python train.py --n_layer=11 --d_model=384 --n_head=12 --n_kv_head=12 --head_dim=32 --d_mlp=1536 --vocab_size=8192 --activation="gelu" --norm="layernorm" --norm_place="pre" --norm_eps=1e-05 --positions="rope" --rope_base=10000.0 --rope_fraction=0.25 --qk_norm=false --attn_scale=0.177 --bias="all" --tie_embeddings=false --parallel_block=true --init="normal" --init_std_qkv=0.0371 --init_std_o=0.0 --init_std_up=0.0371 --init_std_down=0.0 --optimizer="muon_variant" --lr=0.015 --lr_mult_qkv=0.4 --lr_mult_o=1.21 --beta1=0.95 --lr_head=0.0417 --grad_clip=1.0 --warmup_steps=200 --schedule="wsd" --decay_fraction=1.0 --decay_shape="square" --final_lr_fraction=0.0 --batch_tokens=131072 --seq_len=1024 --doc_mask=true --train_tokens=902600000 --steps=6887 --dataset="wikipedia_en"
MLP neurons of a small language model. Each row is named by its layer, matrix (down: output weights) and neuron, and shows model dimensions 128-255. Each number is 128 + 24 x the weight over its row's rms, rounded and kept within 0 to 255. Numbers have three digits each.
A block is one neuron, or neurons of one layer that tend to fire together. Before each block is what it responds to, as a language model described it from the Wikipedia text at the highest values.

Description: Single digits in latitude/longitude strings, mostly the minutes or seconds after ° or ′ (34°5'6'′, 94°10′0'6'″). Weaker, scattered hits on name suffixes and brackets such as Jr, Inc, and [.
L2.down35:182097086136129100168178117141139147134119116106116076108099134126147125082154123075129102127151081103130113157096123112166139113125114133132162144144145143161167122138134125145111143149124115159134128153118114160127153093133171127115180172112140172141165173109148142175153138122103067111107123149167155141118134144101122126121104110148119130140117109163151140109107093109153118141145
L2.down660:138140124099107128151095114162100138122122124116144179141106141114140091143098144108099096161099156109103153093159108141152155103127140171118194143126082136154148171135136138155115119128132134092101101118102112134143129124148191110159145162101154147105149109088110099134149168101163110146110106144136104098135166149098140153165086137110101146110085116148144151116139114118116160162140
L2.down849:129104152165093123092160140107155100111120189109156103086113106136104124137113162105155155115109143118132142176119148045150110134113174138159158142125107108157155112158169110123111147146154154154126189131113137123126120111126097126132150115122121101151114134168125107124109148128087115126140125148125110127122132167133092128131146145145106144109126179167146125113114143120100183169114
L2.down858:082149099094104157128152131134150104148112127120139096164145148140102088136118106119204141096089114114114118155109131124151135122114128104108125153132146106143152138124140164130139167145120103155120154110143143140128139104133174119062126132114116109088144132116142105077141146077103122148153079120136102143111171134082130157109151121110117153142106130115157112150143133136136134109091
L2.down1201:127121107141121176132169124154107077155136212121128103167158141136157108137111123119145102122114110094124130127114124127121153113127155060097135126072170144140135119114130150127132169105098151118083107138112120097127142145138171138154155131117149144083158171134159136134143153109115086156140154118120142147101110130123078118134140129118137134119081139125135152137109110126110141077100
L2.down1237:094107119129122146162122144149102090135122089170076146138182140116127137131126127107156138139100086161130154120138149112130153102165098130151148174131133106117116132121124141108159136139157138163074142158137167134155109101129127125113102125151124171129116137120137129109045124106124119140115146093092167176153153137148125131117144132115134105148152072122137133174132102097129124130123
L2.down1399:121102100121122099107106142152172156123118127121107128133123110138100112148117127123159131146151095137137121124107081159140109175175122140141170137125115144172177115075144150153136129163115161115097146109158117110129127116137154141118150166090118175174116120139160100132146138091101142133127112116143115146158101135106170152105105124152150141160119135135186155159109080153104135170127
L2.down1436:123134135169090152134109115165098105093103151146159154166118124141147143104118159099105090116119122086134115155137147125124142132140157129132181114098087086150114134129145096135152127103119147099108145175081172165125115118144138130131182117097151138137147145128118098140131163104113116106166133155105105133121152143128133120177114123143098153126118123117139086080123146114079163143139

Description: Second digit of the minutes value in geographic coordinates such as 39°56′ or 34°02′, mostly in place-list tables; weaker on mid-word pieces of foreign names (Ro-sco, Ál-va-ro).
L7.down173:176111144089113136099152118120123144127075143124099141134090133175104131172109121143181108102169142156133100115109110084101150111118133112109156143136135138111109114098122183111124150121148124081186125117133140138120089160121112161110127148097139144138154157114154139175122164121109125135129154159123132143201123105137122106141126128125094119144131096160144139156180170111117116130128
L7.down1093:126145120127101107111139143109134109183087116129134153108123112166163150168146090124082110139127120139157179133126155159116154112139152117122122146166154094141129126114102162110144112145110129144111093151148092112132087143131126125155121094164107083155140143132161140153125133158160079082077103181108137157126103113146087146114133148132080138129116111142165124097101139113146148134103

Description: The word self, usually starting hyphenated compounds (self-contained, self-reliant, self-produced); more weakly, assorted common nouns like flow, injury, Woman, table headers Player, Year.
L2.down836:130111176123098157150124145147137158154142137148169112171142135100066116128120133117115120108129135128134123145122165140129139108140128131141141130107088145114102121151104129173118150129139078106136083109151101109100138149148160139158167153124122133082145120121098116138144086139116132141157104146155098118121157114158084105131132143082123091147117144131105131168148115102145149133139
L2.down961:144093146133128097137116150145124181131122147139127153114117151180151144136119174141132113140143092109156171099093161152161107123133150121122133095107158150082100119150149109160165138136185136157187113107161134145124103124095128159069142133088133127118152150153144132148105132119145143120159169178125143126152152131085133110102121101146152120115099103101121137131121133089134118134138
L2.down962:121135155139133147134111133119103150145111150133140162130177073129096095139148109099107119108101143192090137137138137125131102134091099063150144132142113111122124121124084095117115162089153148135106118125090124083138107101126113160095160123130113138061123153124138130158141131109167094163133129143098071120084143064109127130147198143122103138088134082163148116064155162129123121123150
L2.down1092:158115138119144121141138127123113100120098138090078101096140141164130124148123149113100164115193128100105098185173148153163136109079161120128084118121157120152123160140105150179143100147145123162140135072148174110116096117140157115137114128126115115122150146107125129134155100104128112093130127142138127138085131151136108105123106138115111129101121113102142115160125136083169122139145
L2.down1165:071163121101104123125139105117161149108145120150156150166141114168106137147116136128178111130120140144150139143149119098116117114138152100130144155100138070116187134153117159135181076143159155128122114194119140141108163107127169160101126124132140138154105170110104145157124139162142133113144119132151136101082129150145154110090132148172168095110099108146147165121122130118137117098097
L2.down1404:132123126180099106131136167148136081119104154122126112109160110099140123154079149090131117120138160088161069137138126129145129118122140156100124127145129130112162103131135111111146157132154153099126124113117140143103086135152102156110107168149147105129175132117134148124127148210118118121134134127113145120139107116152077189141068134095156157104130109108118127126192160149137159165127
L2.down1438:162108140164169141148123158140156135111161133173138127137138139156136132131149143153178166084121141096115124163096130075095161136110103156126137135144117153131159088131111113177156116110149121128137081156109142112139126151112108120122115088146098110132126137135157148107100171129127112136107128144154118122064157169132148143088128114152122092080126126116136154089108137120083112146129
L2.down1516:094114095084099149164117101200130115054106121144118108094138148155116112145117128079155133120123153118123140099130114132145112143135134135109077169120168126081151136140116118127109131148145118177145136112135127165125164143136163147118160147113103176121144138089162068151134122138111140111134178128126108127110134109145152129143155089113114127169115150134141109146149166148136125130102

Description: Single digit tokens inside numbers, above all the minute and second values in geographic coordinates (33°58′0…6″W, 41°36′…6.3″N), also in years and measurements (2016, 6.3 m).
L3.down47:170164146142080113127181129185125123111118125149123103124139163167119150125093140086096112131125147188112105108169097086111121146157149134091121124130135142128131160191102126132089084123093138104123124151123134175132159067121177124129105177085122102083144126142143124107147118137152133138128133151154134116165116131171126165110131114134110187130106133162153124111071149107118144095154
L3.down352:104176133148146127108132149143091166128099145104144110087142113137109102133128120146104159129117170122125121125112176135078161127140088118111083118148110112139099127090074121115151141169101131123062139126130147093150144143125167114131129176135123171138104158162123159158160140099159104151163149148083134133130124156102163128140114103125115151133133144119129093150096107106133163072111
L3.down378:107083164112110122136182111085118096138162111120129127158125119140125164155153117119113135115147161131121154148163207131108125128097092121106108132127085109125166104171108106127086115176106172150123125129147139125112131172126142133081151106098167092141132125123120152132117103116114160148136121108102086112105102110092154112119129115149116156143118120143088098121090162113112095166147
L3.down571:127085118123103115153118095138110133132118125113158128159108089147121110121121101142117110155132142134140106110130128100142125166151199122076104124139143139144105131098128098109090089137139161117191113127102174128061128130116128132163174102114149165108141072120108104138144113183157125103119118112155129103170113150107160133137164095109133150146159141122148117115062128139150126139153

Description: Main verbs and their inflectional endings or object pronouns in running prose, often before a preposition, such as go, lives, relied, him.
L7.down890:136138140118159138124140104128120145114139162160097093146115162121122101112139156128138129127159145107145150123128098118146114142126169097152117121159088118164117120118137092102144116147157154137161098120155154115154131116129128161137075131108133105105134128198105136104138128076116124114114143127084108166139106112159147088125144166159115123151164142120130143104158144151127158121139
L7.down1164:123139131150088098091153126103117107125141111124114146099135141157130157137106116109184139142077105094167146132093088102140156111114122127173092095138162117157131079109113152195147140115133123134137132102149107124154125148111139114125122113086132132124113103173140126170135139138160138157134122095123157121140135143158131143153104134163116139134086084136095137155130126142121132165142

Description: Common nouns across topics, often a word stem later extended by -s, -ed or -ing, e.g. code, object(s), gene(s), land(ed), name, birth.
L3.down40:121130084141143100162149134150121135107123154105104126091130125144143104144134140169094149148186092146118104109161155149135098112121183104152076055144117137110143126074107159105113116146125104109083140121086170092167129122106154122121099103116145125159139181127085107063151163105066077137088141163138093137136119115104158117156113133117096134124126105127138184117129143138118108154166
L3.down218:159108113135133149163145120152120168114149103104111077114124152145098107157117090173184141126104123165134070134149143137123140123120090143127123102115137122159121112135123183106142138171106115153116164136147139086153149181109127170151136130110092093143154146087104100152135098116112161136142085164151086113151139140171103148116105123090119129120152106155137157116183177093120117143127
L3.down490:109114100187160131171130105082122163122115127101122112130135142189132092113108114136169134109138129140119137097100144149118120103158149131159137068115139124183115163134138152135075092131143123131125116172151124184102145159149150141159109074124154124136182145150091112092103149128110108087147145110128131143108100152111102146129136140117083102128125104132105137128166117176131122162123
L3.down1212:144128083158174166147129085109143147127160172114139129106084111171159126153105111142160138092137139138093126130133123129078121085110119134149146107100132173120120121094134127124067138128122084143198111121123156125130101135100143129142147163095114112169124127112082116129101182149091149134091163119111086130074150165187137126150130153130134126137121176147120154095150144128153176118126